{
  "n_layer": 12,
  "d_model": 256,
  "n_head": 8,
  "n_kv_head": 8,
  "head_dim": 32,
  "d_mlp": 512,
  "vocab_size": 3575,
  "activation": "swiglu",
  "norm": "rmsnorm",
  "norm_place": "pre",
  "norm_eps": 1e-05,
  "positions": "rope",
  "rope_base": 100000.0,
  "rope_fraction": 1.0,
  "qk_norm": false,
  "attn_scale": 0.177,
  "bias": "none",
  "tie_embeddings": false,
  "parallel_block": false,
  "init": "uniform",
  "init_std_qkv": 0.0227,
  "init_std_o": 0.00463,
  "init_std_up": 0.0227,
  "init_std_down": 0.00463,
  "optimizer": "muon_variant",
  "lr": 0.00631,
  "lr_mult_qkv": 0.4,
  "lr_mult_down": 2.0,
  "beta1": 0.9,
  "lr_head": 0.00606,
  "grad_clip": 0.5,
  "warmup_steps": 200,
  "schedule": "cos",
  "final_lr_fraction": 0.0,
  "batch_tokens": 32768,
  "seq_len": 256,
  "doc_mask": false,
  "train_tokens": 230200000,
  "steps": 7026,
  "dataset": "wikipedia_en"
}
MLP neurons of a small language model. Each row is named by its layer, matrix (gate and up: input weights) and neuron, and shows model dimensions 64-159. Each number is 500 + 25 x the weight over its row's rms, rounded and kept within 0 to 999. Numbers have three digits each. A neuron's up and down rows have the sign that makes its largest values positive.
Before each neuron's rows, "fires after" lists the tokens most often just before its 100 highest values on Wikipedia text that the model never trained on. A number after a token or word is its count.

fires after: "A" 22, "a" 9, "==" 9, "om" 6, "i" 5
L5.gate237:502465467480454502494491501496480479488483466528517435517475554483519480550499445511468501513524490467480521511492463458490473510461524493521545549485525497496460526531475511485508473483484487519489492523496492501503522498523524481480509472486467494494543461489481510507526470476515474503
L5.up237:489495467481484523509502516484424490470492494476521493483508526489478524500505487546509502501495496447472528511482506486469479506462499510492497543516532515474458454487530500528528460480521451504496468489521480456555533517487507490552509481523535491498509490513538498486511574516515512500

fires after: "m" 14, " " 11, "em" 10, "J" 9, "T" 7, "M" 5
L9.gate446:477464487502539487475480522491524490500498515487491531555470524489481537495495466517552510495495503504488486501488518544480502506512482456500479501532493489456464529499532490502411523489538513509507485524475531498516534497492501480530532492505476541501492461542497492495448496461472497506
L9.up446:492493562502491446516471506497515533507479476493528539524476524507503513506512508521528504457519456522532464541485499492539515415513482509517506495480462515506512487494499492467463471501516523447535520488444480512517507506550476516481505506483486468515525530515541450492508546500450463503

fires after: "the " 19, "in " 14, "In " 14, "has " 11, "al" 5
L3.gate51:532521505475512490478510498500515568504532483519499505476498536500481514498540480468478484510506506507515521514515476511502511481514529521526553518476507483483478499462499523503485548552481534524505525541470567480485533496505468535479480484487511472515501494514513458510502522499471566510
L3.up51:534503526452478456465515484517496528532488508492489505518495525481469501494543471470472491516469458477530508557532504491483479470482489481525477500500490462474461508505507541536462498505520510509531484517480546518499483470512470504464525495470522479521480488484495496515500508487512522507

fires after: "I" 31, "Ar" 11, "S" 8, "A" 7, "om" 5
L3.gate282:517533478518483480495528507526462475476541520492455456532494491506502519507473497505445473487546453470514506520521510471479454485477482537486469535491522496475502522538498436481536485500491505532423483480483486477478472472541469463507486445506534527482514494505492508508489461483490547512
L3.up282:522510539515453500535507453478477475502489479498502464480448481476480463472500478530498525485517482437517522518486510519454483527514497546492465501486518536505491463516477494535537522491488487527503535516527525511555491546518517496495507486505489514534516524475474524512475545487499514479

fires after: "|" 40, "\" " 5, "\"" 4, "Ke" 4
L3.gate283:503477484506486451454531529495489508445493481528460521523509492484472488518476501424467516493532484523522481516505514451520486467470495449524491491523505493509483524508511521527495509485514500492492486535507482496493466488538493519542506553495462440482451486490518482504468457486467438510
L3.up283:514487518497568521431503517515496508461492498516478511499508504489486477510459462435522533493524445541535474491483514490529512505481478477554484530494488518518563518512506506536501493504523521515468463527494486495504529517459520503494521534493481492511467521479556507496481482461523481530

fires after: ", " 17, "to " 12, "–" 10, "in " 6, "until " 5
L8.gate74:588490481501492486517429529489493536502466491506496483501514502520492488472507489521510503463469503543492527504529451538521516486492545514496506453469514534460500510503477483519492497474469477476508519529514477510508538524493501490542564498521488479523503471550518531510538490504496491491
L8.up74:534499505518552473515503451523455530501501492510530520443493465483482478484472497527454492495528504536462521460468496477509482502492473491506485471478490515477494519527507492496519532519487530517498493534511481527510490529507471459431533512482493483530521499481522497511511523536450507522

fires after: "on " 29, "On " 15, "- " 9, ": " 6, "– " 5, "ter" 4
L9.gate65:454516474512519490500514475505503516443496508500445527516512507532523522490449484455464478474528525526510532505488460485530491436472502500473499492502452528519540520518438489480492476494460503484522529468513528575467471506511497507512498529492558491506532476484529469496510513519506517517
L9.up65:459537470445501536520512521499490519461501475536458491481455564496474490518525544491537501482486485484495506525523514527474454496486480462498508468432527485527496526533492465496495503504476472514494542539514525518512531522519472457496516503516502505516525477539498519498509472490534539507

fires after: "| " 41, ", " 16, "- " 11, "by " 5, ": " 5
L9.gate301:508504517477514507509497506450519494508497453484464477507553512537488471499537540466489525477505513503517511538497489486496503510479510526456439470532463493516499495482518442478494496522537496499445492513545502490533542505485488526470509462452484465539528521535496483515514488530492490514
L9.up301:493494535513456476529497509490494523520503507484550497513493500485500500525521548466487485511503498497529504471487513473511473479497529486472458487537525533477547511434511494442479480508484530484485493492529517496504514542526530548525482494524497463506508524496461497507544520520485458479

fires after: "\n\n" 44, "." 38, "==" 5
L5.gate463:518508528513503512478480481491498470500426494527512479514468477521486520506476507496504475565443478509530527530496510466481476484518482516490489529447468453469487493509513548517502530479472526491495523509452469492512500495473502477514551462529496535513501505485490478480498540535480498478
L5.up463:487492517529489495528559549441496470509511490541525493497489441498499538531559458524471500456526458453514496490506502491518478477469521536551518507532502483506488496500522497534482531507497520502535558515496495488445487522476503503479544478505511510518499516499502474465517513497498471480

fires after: "I" 21, "E" 13, "U" 11, "S" 9, "N" 7
L5.gate387:464482503512493475515486484493517500516495509535471472463437523477509523508485479523470501508493538509509514472488495488499523451508474521497509528509533451521530501501500497511507509492493487477474505543474517493480522470546514491593479517498468479491490470485482479503507542549470555451
L5.up387:509529474510507483508502491545472503496511530506468491430461503511516479482499545515493485514458516515516540496504467492503512479464464495510485489459496506515498499519508490507527453530503497451464521499484523507525516515496523471519473486520469503516511515556511435506506552498514480488

fires after: "\n\n" 18, ". " 15, "\n" 10, "S" 5, "acc" 5, ", " 5
L2.gate118:502492476490507515500500516511473560479460477475484511500480502498507497492481522525487491501474479504548487498497529516473469504504499521532489488479498539518499523493515479540477500452496473520524470495521446518529502511502534490528513492535446489480452501514510482520534491515536459526
L2.up118:517491481472518539536506505431507541489457453517455471522482516508559475501495497518487486473470489512534500480478508501487477485508492457569470443456512493543471485491508484502480501496507484510492483493523459496536485499563526480465495526535488507500488508493501519534543508475530436493

fires after: "H" 16, "A" 15, "e" 8, "D" 7, "Y" 6
L5.gate287:464435527513522483554499504444497472487543499518489447493505496484513507499500498461476508531496482509510510513514480491492475499471503520488516508470509562516505540493480467461524484483558490501486549491467483511487471525479488471464518518519518484456552492497518483468476539508494525487
L5.up287:488498520533528470547489482453512495524502505481509453503502473465512550515480525514435494479500524480553502486527489483510442545503476456488531495495488527507467480501489499466513525501551509478507531500476517477517473517491474515462472495507516549494524474476512518509509547509465505538

fires after: "\n\n" 28, ". " 16, ", " 8, "=" 6, "\n" 5
L2.gate292:488482529541529502517470522523510468486471481501520484460495491503439507504461516509506522484503523518507536501477481500484505451529524476453549527515472505535502505488515539492502504530469523510512527468507499462498485452515507497526478503503501452514473513512482476507511517528492524505
L2.up292:514538487536540449528475500508485479478493565518479500470493481500482517499463476483472477480512519523542494506496523521498483430577493459490521479475493505498474543564467501508493485499508528517488509508560499494485506463490524467496489478502513525497478495551509474537510515488499515501

fires after: "in " 29, "In " 20, "On " 6
L5.gate235:524503529533534506475531510487463510508476498522479481467527502483515484495502473501448457481530528458555521523501483514537505475526473504485542506460507520533473474516496505484497475529485499488457528517468546487514460512507485504453475498465498523517490538512501518504491541489532504519
L5.up235:499497470516505469504457493485496504457526502500493473490504467454551483464529503480484441471457490521550500514503517487514477506543484508494485501516508550503454493500521491479476471489483497469498498532486529469511501490498516495490497468499508528498551481510529505480522496503534520485

fires after: "m" 35, "t" 19, "M" 16, "f" 12, "F" 5
L8.gate372:451494517528495546520550490510461500473511495522486490499516513525485536525511500487441530469521463490519486534531529534496476475526493482523514474564505489509471481484525555516425472492498514551510532514516478505475510441498505538488507490495479494548466503504530485498506504512505473500
L8.up372:491454510524519537503473471515510499487577480486517494506532504517512463523515498479504514512524501549443474543476506488520501509485574503503461468528499515512488484470480513522461500478506481471542534520522515542483535503508516476501470507475528498515492468546462469459534510532514445477

fires after: ". " 57, "b" 6, "\n\n" 5, "t " 4
L8.gate165:485511519500524502498524533499503543497490506504499454494484519496506486526499505503448443497511461499504537544449509497485491520510496495500483513525497462513552485523542510498506481505462432498465525464468454584492534492471500471466486463462480511559539490461490461494459514460477425496
L8.up165:469546525508508457517504530499474485471484510511506461498473500493529500504483479513433496496485498506497529517488515493565464522489488503507513471494512474500536485523524513508514503534492455519483518490437505550470507489462483476457488496452498479503500509485490473545469497490440450464

fires after: "o" 20, "ra" 13, "He" 9, "L" 9, "Wh" 7, "'" 5
L5.gate270:488491500515512518511515479589527496516492506493473441453532514486498513505507511455517475470510486476429520496508474496511537570469512484552501503499485496523466486488522526526460546527522478522517505450527530506509502512466476483481502493474508510573507490549467468512524528498502485520
L5.up270:506495462493515481506526467480492534501546470528504504510473547485512504534472508493491505526514474479474545514493531497479558549497501505520506517506458518482509553514491515514517544512553552505467533490492512541476530507519531532526506559544528528476456558532551462482496475490462497505

fires after: "A" 17, "I" 15, "O" 13, "E" 6, "An" 6, "U" 6
L3.gate251:498514519448519477511496485487483509522515502508489481505544446506507510501524508494486537463485494488470484484495528514456495482477548514529485487502530486485522495510506525522517495525484488519498469481482537510505515464480479498483478475493499560539499491469433512504506529479484503525
L3.up251:534535518476511549532488509513450460460494524506459475499457497509504483485514497490480525488471478447534522483542512479509492468507497530508476468494531525511564500479459505484531490486507509485477532511495531479527509542486536515547498542503485503521542492472465494509484506453548503506

fires after: "=" 17, "D" 12, "\n\n" 11, "d" 9, ", " 5, "Hol" 4
L2.gate423:487463486472532468502496499533487511526524508532481515474496516515503503545526495478509481492481485458497519541464524532488553531548508534497507497461502484498515494461537480480479510518495517491522482498531464477516516488511483476496510500513475493480489502442498468523536533571529534463
L2.up423:522499473479523502496506513505488520491526518526507539440509542567493493505506489444544474533504494496533508512508529561478519471471500502521521491494475492492488504442525461480497522513490526483478479494511478481521493528505467507479534524485487514526518490509441454515525564520534530455

fires after: "| " 27, "; " 10, "|" 9, "team " 5, "==" 4
L3.gate257:501512525525504500508497481520484508496496499530480495489547463501488484473554561477462536494482528541508484509482474461486471490496464480475524514487495550472470502502491542507501484507522467517528483507503473531519490512502503478489434541463490499491527498528487508523470509519549499535
L3.up257:495547520492497492494476497521518509467481572503533553493549485495503541485537523503482509512457517526472487511491490470487481522465502493460475505500498554500501482510506528486537475506466459529497476492519457509493498529516509498451467491492469488470486536488492528512465499529513461557

fires after: "H" 29, "; " 11, "team " 5, "W" 5
L3.gate218:490512535513479519480451543527481488490492504457498522480498495490519476455527505515523492517459522491514461524458477461466465452522485480509488465456479548471480500537483468494477511541560492527481497504465530482529537502513489468448467522529481472526493494480468470470473524456485495490
L3.up218:488463543516533488547501489508502493495470458495519538499480505500524479527534475506491502530476505485553477531459554449536471481479503526501508501516555508510558489518487500460532481498525484474463512505494562517479481483492500501490499494482512509487479496474481515513457492501492496500

fires after: "G" 45, "g" 23, "0 " 9
L8.gate81:504443508501498497512451558520503464490544545509442498506459474511483479490508474524491505433476509497502520500502505503496523518501510570511486509498492547493524531473501484502466505510491508500525504524513488487511483514502529526507465515476503509534489504460458482502505489484535492483
L8.up81:490461517490496517537473516508514507486511511483512529480469490511534519539514503501496515482523477472495475577510469503500507485439519510558525442491511510508479518526478500476496534537502448479515456496485526522514539507541509505436485499454484490495474503479490517500501539444487509472

fires after: "B" 11, "O" 10, "M" 9, "P" 8, "S" 8, "E" 7
L2.gate374:498515542492518468454503499506538459502473468469527490499444485509510518509514520469517513510493486503498484499520525509490469501515524469490558500532522487491484503530511515546535516471523513479449486509509500482492515538530527480517512503437482495520544528496477498446510488499473515480
L2.up374:475486558488524532458538515486504498532517502495453491523551493490439531535458482508522463470521549480459502504505520516512513501503433516491511508476510510542531475529532514498499501486497485536465492503496520531486500511500447503510510558511482489506532508472447459487522565523492492475

fires after: "|" 24, "." 21, ", " 13, ")" 4
L5.gate152:513500530498497504515495499514532506517530465530487509520511474519488457487496463460524495515490521531496487479475500563456524461499519424528531467516520519549479506473499505537489526531471471477461588503462492475529463491461479525518523468513510515501520527488477496467449508501491506510
L5.up152:498536496509471513454521520464482543490510476531525521483439511499516485459483463508509508511486551513475498466508527548503534509504464485525491485491495523498537528508461490497484493509516502531484490504523487501538519494521529505499520516527486489505539464493483515468493530493548531492

fires after: "U" 28, "I" 16, "Y" 13, "O" 13, "A" 11, "ö" 4
L3.gate157:476504511493473512516493501501520473494537467453498469532546483469470497537462493493481468502472515482523548491488465495527512490501512520526501554495504508458496488529480502499507445495492528492519478470514511487534544545468519497472517508519467491535566498542521479486481514481484509495
L3.up157:505501505499513460488533512494485469451508466475496471553505460498541488469521451462488500497456530525509509501531471501483510537480511525500499521518488521435495483514483500494457469496516529460524466473457543469500528479484523478477500505515486493527517503501526508506488552536510502470

fires after: "S" 22, "R" 11, "s" 11, ", " 7, ". " 6, "o" 6
L9.gate362:471521527447466485513505565467537549462465479548462477518528499490450500498527542483528536522523499478522505489484494510514499503467488534532497481501514541491490472459509502481540530533503509467479491542497500501475478491483482503534516504475512544528491505481464506493532472480522482463
L9.up362:512521563491480523510483507487519477524509520485560463479547453506516553499450489489486517532459534485512507475458537516526536506533546506479495414492487534504515507487502527493467552509483481476529524489477531510433498510480500480498476497511467518488555465502503516531497543509490489499

fires after: "D" 32, "R" 22, "ar" 11, "A" 5
L2.gate242:490449515488462477512521523498532507497491434510476477498484515481522478503515489482467505501453478505479479536532473489514519470487512489482500519549512487489512489467500505455526462513520440529514491503486496501440495473475508494501483509495552503508515458478533519516505520501514524476
L2.up242:491533491481519535450515545521481521476505521517487529506456501483511452498499481498530485486503503458509482461518496515462487506484491539489526478470497529536517506504490539534510524510498534520496508542497523483491524517512506461466511534479483486454510513507535516494504470518478538454

fires after: "=" 49, "K" 10, "\n" 6, ") " 6
L5.gate432:479526504546511482469523496530496484490426461509529524515487490433479497456465533482499521456507493539510466471507466443478492486475509520515525527499513502471480511462493545476479498475492506504540473496549491495522509487498494492492493486511472494473471511488462507480529536524493470514
L5.up432:503479487520476468511539487474523497487501492523481492498510472467492491512485509470529490506452496494506475507502535504490538477493533524517492455485496511504543500477477532518506504452514515538564459488496485479481476497505480493502512503492483540449559494510527504467486551496489493527

fires after: "=" 36, "L" 8, "n" 6, "the " 5, "Ch" 4, "l" 4
L8.gate138:559484553467525447501470454496509529532531506526502511491496526475500482489512488486490540526499480502518520485509486477457509513513497509516513477535517509461488489471516517498466545478479512523496498482541449529530466493438487482503479496476519516512539489515449492494531515526518490494
L8.up138:559527495519511436516534515496524430538542514509504455485488530492476522491511501464470500501504502489512533513478485499522503504482512500494489519478483464507515518472481505466539489462508491506515493500482540497534498497493508547480500473453492461516531518519515513491582570527509517531

fires after: "\n\n" 24, "C" 10, "World " 6, "N" 6, "P" 5, "c" 4
L3.gate61:521518510481562434476524507454527468502523472504529527488524500498508481508481491498496500507517452510541480517496487503520498489528492501489487492553519466493484460526478509506513498520511495509463489511488480507519465530495500528508540526492482471492494461485478487461527526447488518489
L3.up61:489483506500547439493507473473500505487514463500533519497499502518504496538467510528483489514506453516549503460497514552524503495485548510514494479537493507477499504526492454484484491462532523491488510496483454495500446513504499541478507480488473466490508478466523508466514526460508533486

fires after: "I" 29, "U" 12, "O" 11, "A" 7, "Ar" 6, "N" 4
L3.gate436:513519470503523499497522510488521561481514491492499492509443519513475476478459520499496498480475443501521509497479482481493513451481527495510448502479533521510509511492454437519493443462486526493464483492501524457493517516478509509574506506527520483497533490501540509494493537464479526512
L3.up436:477509534486483499467508496509463496460488515495488483479500501539468498472451501505534461488471521455513511476515511478508447484501531487463451494471518530452494534479498488503479507520441512547482498488516450542506522510501499478535475504479589492485533522513500517491473515487491511453

fires after: "\n" 16, "4" 13, "3" 9, "1" 7, "2" 5, "5" 4
L9.gate255:479503519502486528522466418552517500500470480502510466550527523508468497482510507479507486504496502451504544494503460420543483485474477534492507492517483512495505532493514506505508439504498491513503481533504497512491527470492525492458490516509510488487527496501525546489457511504476529489
L9.up255:455529547519510516524467525494480512462509461531506477508495497466488518527460525516502501542479506441553500429489493497481498525513461500465491520477500515528543505521503508498532491525491502481469518464520554547563547484497496503522428512491568479541524499496500490518488472501521479492

fires after: "D" 53, "UTC" 7, "d" 6, "H" 5
L2.gate189:450515502501498509532510507469497524506509522509503521446509516463485515522533520460541505503456488489499508503519510527498495513515518503514474494522476472498534535481532454507546527507517515471492503507496532495484504513466545517447505472513491465450533549534475449487481486491487511484
L2.up189:458508494501548527513504498502514532486504519513457531446476485468465550493506493468488513494461468469502499462501540503485516517526539489528484497502463455501521517497493488506521487490515543483484521494514492488495486506492534523441518448490500490477520546534477479525523493490520563479

fires after: "201" 28, "200" 19, "199" 14, "196" 12, "202" 7
L3.gate54:478484458477504470498468494451497466511534471537542480491475454522524513500509507508491506526475475515494471489519501458473512479499486504478518533529523522512466558457523480554553528468540559494485521510507529480495458551495516505491475463477489515506510473493546506510472471498462470480
L3.up54:476482466527529494497484464420497487501545488541556478499475453532497496521485489508487513485482499492476484511486520480496525458527508487487526509511517521505485475467499493497524514507523536485476507543493547443485507513502484525510524450498517499480544517487487501486505462466471494456

fires after: "G" 49, "g" 15, "Port" 6, "contr" 6
L2.gate360:488483521437560528511486512510498485523531505510481517514536529494512507493479510479550493484472512533527493464528491483489521504449508499514486457509457496521515512498508534477509502535473468537494525505510509496504524531503503564533498517457499509530523489488452525450535523476472506507
L2.up360:529493532508525567492528525544507507520503499491467515488523496515513544494465473498525508491459472479522487479512503465535530528493473526513477484507482525518518489524512497456546507547470493504502490517494503514495484487513533485525514524457473526511492460505457478470487495529477508504

fires after: "| " 42, "199" 14, "200" 9, "- " 6, "es" 4
L9.gate196:448525520527482513450514543493532534486538465518536507479530482499522496505532497545471531496494511547471492508506511524465484464527495469497479505532532526483517521470517490484503533548517486481510508515548507527516485497511514484545483487448509511493529524497525475472462476537510491474
L9.up196:496512489528532484517529502501490528524522459530529481475516490551518419522505471465529504530499477549508523514526574474469497481496464541476531530522480514472494519499544498514479517528506535516521509523500527511499506467465539497487533499525515509456493470543520532547477483505521433495

fires after: "L" 19, "K" 13, "l" 9, "Ro" 5, "an" 4
L5.gate126:522530465533449464496517531504438502482500521536494477526488500471512486490546465485482460514501536514506519517514520461486468483472463430512526460541529538468508479458487519532483524463467487510534497504504457458517517508523495495491501488518479526508540518518518517505496540478518504510
L5.up126:507546512489551508448459557506471503514523510496497510508523506521474492506462499531474547524523513506478486509490500480502517476493492485508529472469451506538510529462535516489518545479485514494508518483522484523500502476491520544476465525507491467482505547488499497514481521466535517540

fires after: "L" 36, "R" 9, "es" 5, "Minister " 4
L8.gate172:565505505507526505490499529471500517502530541478472513494498530484517518486442497528487569546494479499510473506527494487495481486466459526550500444508536502530518508461539506496523447489500501465462513487486446512508466459492489525461508499472478456499522529545478494461510487489519480509
L8.up172:504520456500517462537434502481491527473511545507495512485506496468493505529502521485485560551519553497540508449472507460478484483493474505538519497484511506521473466488479533494462488453513512527488499497476522470530489477507518479497499480513532487501535540523442538510533554509505502530

fires after: "D" 17, "Ch" 15, "ch" 15, ", " 7, "B" 6, "l" 5
L8.gate38:471519517542501492485475529466464527533495460542560480507500500532501470525512482501517524460501448476516500492485522438523508487456522472492520493488500493529496508500537478499492476520495541516512503510494481501484521474504491504508487481526484507523529536518495455516545487507508537491
L8.up38:507493519511513516487564542500519468475490477486529532498499523492494456493488492484507482532517469555470525516503479461504485466495505506501520527498516511540509478536472526502504497483495514531477489467520491506562517484489505525477552498453488485524485505499521496511506538519521479497

fires after: "on " 22, "to " 14, "On " 9, ", " 6, "is " 5, "was " 4
L8.gate481:494481507494483521536528511516506491492479481502500507493480537544502506500519520485476509475507433508481527522524537495520487452503491511475483487460465507494519507475482512491528493530498472505543494520517502566471466483521498496473496528462457509548481505516486519546501484479493510481
L8.up481:539487542499503531541563493517502539484502499550454495514513548490498448538487494463520513485488489491522502483560493531539482484473475521496454486492458488555541531513458481511496508470474466505544491541494525522459501512528553523493475520457497513470490493495525475484526497508487498525

fires after: "| " 30, "er " 7, ": " 6, "and " 6, "- " 6, ", " 5
L8.gate246:515486542481487503454486535500509489500493501524469519501501493498481544555520464493424518502508490521512510535513544484522464535533479492496469470498537497487526505495524501513524473509479492483491496469503499536487488535509509573511485490501532500539444470534471504486467481486522559479
L8.up246:551534484529440541527503484535521462488508468533484510514506523482483534504532462497507515516501503515492526504543506492462447440479507474549493476552513538497511551470518516508497513483464476513476488499481507507498517511479522481509502426537471515506508504496493539500534496489507467496

fires after: "M" 22, "N" 18, "m" 5, "S" 5, "pe" 5
L5.gate84:519556482534529497515498535519485442538504529460483508484495514476467454464481480454471506489511464525558481509534509544501465540482522514490480515499485482475492470503505560492447485516485488540527523487473457501527482522525472504536476501454497492524532488488507525480494454516481494490
L5.up84:514486536499486526515518533523551519483484489506547475458517504473510468500508507469518504543531471514491480521491529479534482500503465441489533487520458551547457479525450537505505488494513519495536531502484498448452508522478459507466510457523471489493487495488540442474534502519514498545

fires after: "===" 24, "\n\n" 18, "\n" 10, "om" 5
L5.gate39:521489537499492496488500505508493506490441487479494496501513486509473490449529505460497512519513473498502472482495473508464486484549538504507496512480528515510526477447495526502482533497519507513481544477518468498499488511485512443533504492504519513551466467534481512567491500565488545486
L5.up39:514490447462480481558487496491493496499437484515503478554470474491497481507498474471482511475502556474475463498507497466482478518490501528515467526536507493492483504457567508480525496500519461499511477535504466521487490469488516535524498533526489501495462516484499519502528520536461480446

fires after: "." 40, "D" 8, "5" 4
L2.gate254:460497471526539503480511485527501504491540513509510490468490479546512486501507433487504486505516500519475468475488490514471498459487525484514524523553553489502504531517524500518546527513484472463532505480498500486526487491495499524465510486507514461531529508504535465515422483476471524478
L2.up254:494525480529514494524491489515537532476518510495523497533490487548499465502525486530495505539490496519462456457509519554472494487446536497533535509517515503492503539524498525529506519493493524495500443520502506501456466487510525504464507504515485481534490520478514486507434500501454498471

fires after: "1" 18, "2" 13, "8" 8, "10" 6, "5" 5
L9.gate173:522488498465536493535527509525520501544484508502541482533502536489534501501489491520470522488477553504540525504513515419496496523552487526466510526503528514539507549480512536456498486532478519506465508508504527499530512496423513478529509547479501494521538507504564491524490543495523531517
L9.up173:501465509530494534530516518512487520465533504543511495462484499470491488493487473464467532552560541500524516474550520487509548502545498480498479465492528519491493521506465510485492508499497483484542510476557546476540471526506481496522499551527464525508505510554509509486459485481503529463

fires after: "\n" 83, ", " 6, "\n\n" 4
L8.gate322:456496527500499475492452488504511497529489484460473474460435529515477508523500519454517472519506515530562498517505552508494508522518501511442492516488495517478541480489470519517522483552513518515480472515499515472491507477526520504490530516464491515515497447496488482547490470523513468491
L8.up322:526518498509500484500549512460519521477456493440525499504509463489515475497496445507520526479509521476498526524539494492540494513487511482426484512515475493493497449465504504486495455508472491510510495501519483462496528505506493472516492498487461495480440505534522490495510496474494497526

fires after: "==" 38, "===" 7, "C" 6, "'" 6
L2.gate337:463481505512535435523490494511519512497477492465498464479538557490499522541506437472465529515509470516524501498519493513447494514499540496527526477476482470528522475481486498489504494508504469468459533519483438451527481474460513486513541527493490492475511530511510450522512510520472529500
L2.up337:537483474523521513501478502486510473547507485503543502515502489495492511515473455524494520480467482509533490527467449476465495453499466487505511470500444517479480507492488482507502482516536503486453544534512486481495485477459480506497521509511468497521495527515474479536533535507494519524

fires after: "St" 17, "A" 13, "W" 10, "E" 9, "S" 7, "H" 6
L3.gate59:497479466457532531506500451531540488501478519499482500482490519557493452509496531484486515453511545471500506508513487526487516480453519522505435492487505509466509488489505466551490532469533496509520509490519519467503539508534472509493509551542495479469500503490522485541531492478546484486
L3.up59:466529566501464469533518463486499506533507508495494526517491505465436507547520482481525488519475509521538481494481459455492475555509479527525500487486508496530483482486527517491483484507480558500471512519510503539477515477460500504527509514452505486503511532512447472478501511477511500548

fires after: "| " 20, "==" 15, "- " 10, "Rel" 5, "== " 5
L5.gate146:522522465504514438484488501469486542471483529522506500447495477504523521489544489540490487526494522485503493460513502475502472445538498533524499504454501504514447486506540524502484460493547542485512522519507508497487526508470507474517487532528471482497517466497513470489501438519530519490
L5.up146:497515509514492496527505464477531457499487481535517499493475519514512515464510466530473481502514501499485502480491536473492483527499537516500482507464508510528496549513484512523557546507487486520479495479446500529501459495541505464476493482505518490490547493476501536502473464489521489507

fires after: "M" 16, "; " 9, "- " 8, "L" 7, "N" 7, "R" 6
L9.gate375:506494500518523481459487518468466488491514507477534472489497532503431480515511499519488536487559475496507535502484512461539475493506516512510505506522468495497543516468480443481491451507485511519505518489465471479490504493489464514506520516489486524500532493549506476510532517488541488465
L9.up375:515511501440468523468462512466498497475478511483489472515509545478475495539542467500497516513455483538513519518491554496491506507495467528510481500486528483470516524494495529516501485491503504517519558517487475493549457439512497465496499477516490521518513519489480488485570488496564469496

fires after: "S" 16, "O" 10, "1" 9, "W" 9, "D" 8, "," 7
L2.gate143:499482532492552529463530508485496471468516461449475458498549490514473495498486475517462476474508538488484500501495510528502551533488524502485484490461479507525545473537510486497514523468501481529444473516543493493504485507511499494465454503532502482473553490497486477515537498495510509551
L2.up143:487521516484516505491488472454544478476486464494458518513500501472516531532494526499497514529492459496449482470519514469454507512519505529461513498467501455500508525519488522486503516490484477494511514519520512503517503505522473465543533539550497509504496517489433502490544486506504483508

fires after: ". " 50, ", " 21, "The " 5
L5.gate284:499485538543501508502481541467483484509480513482533485489506485513519543558560516513504489519489514489551471524517492514480482472482532509463496465560524526482472475471480547515508515563516486488469486518482462461480471510517487497501517491456499516534507496474508511488553565477518491462
L5.up284:459494536525467521528500506524515463480472515463511520505497539482497477490507531498500505527515513507524554502481526468525510473533484516535499485503470506496490519492492493471478493525522489497492522502493497498495529487495483473523473517460454477548504532515493449512519514486495489510

fires after: "e" 18, "," 11, "#" 10, "de" 8, "ne" 5, "\n\n" 5
L5.gate406:524473474438552500521535503499504478477476530456532471521509492495465492509464546496458462534488541530491492518486493498491497524497515481523506491533509490549493433477509509486525534524524458508479492521463505519453495505496506511510514522474554499519471516512462514507489485518487518491
L5.up406:503482485505497481523523474486484530476484507513504532468540496517490490519529516523441492523482451524539487537483482516533525517496481464507530463483521503492535511532526501460546514531460495508532495493516515484519491505513480527478515474493518532506487475552507481531553489531511473522

fires after: "in " 30, ", " 25, "15" 6, "December " 4
L9.gate305:502514505460455483512478532464545509490538524524477514490483505485501514492511477544508486536480494515496549530520502488490523560535528439519500494518543481494511525482515506529493506485488498466468516548501552524451537470487470485494491554513484552508566447476526509474489475523511529511
L9.up305:542488533544529489472469479465513509495494507501511475504515445486522485499504475546481513522495531526512472499487456515488531521550481447485455529473488491498518531480525508528514510499554518489496497503517497554473459536454541500479501521486508509466485523529464533484491446473516476540

fires after: "R" 12, "L" 11, "st" 11, "ell" 9, "ex" 6, "St" 6
L5.gate407:479541471503521482509445508481487518513464476512506467508498491494495501521517496509500547538534507519508483534499479508473471471498459528443536443509541516487493482484498472535566508502486526476513483533483518497486517506509515467482500521509481477435492503562481508472519479478505464521
L5.up407:520487529531516521540526486497468530501507463480514503544474525448457503465495514514505512514560525504504487534501501564481551506511458543485503489462511491494490492477504501485480500503491435540509471517519482531556531494463525503525489483524479458499460512528509517477495526494551532490

fires after: "." 45, "did " 6, "st" 4
L8.gate201:475451542447532447512522515495502466492493513498507489491523483477531438500487493516472509517494500489478552465514538523491477496488520480511485465509532489488466520546464480495531513494509502469467497536468469473508517519489478498521533503526486452414510494509485469483469513495501517510
L8.up201:505489537502499495519518500510521480486534488463485498512480548490509519507525501460494477470504460477484481475528476564448485553499502485496489466499492533518480482489469502517502526500453510484520507478492467480454461497464469537486506523547535496522459531496478522506497494511502523460

fires after: "O" 18, "Ro" 14, "He" 7, "Bro" 6, "Li" 6, "L" 6
L5.gate404:520501525462490486505517492488510507478496499528514462507516520500498454505528469458504457508511500479504505481459486514507492520497503492528489506540539540485488467485476503535515503521495478503534516450535502486529567497495516489524474528453459449492538515486522509534526485521522484548
L5.up404:490512488491498514506504517451516478473503480473532470494505510496520500484494502492467457544508527489475505500458542471461501526481524478497501541519483493478452496488538525517493486471504564470573498486535506544554531491498490468550505504483449475525485486504507489497487495506556503532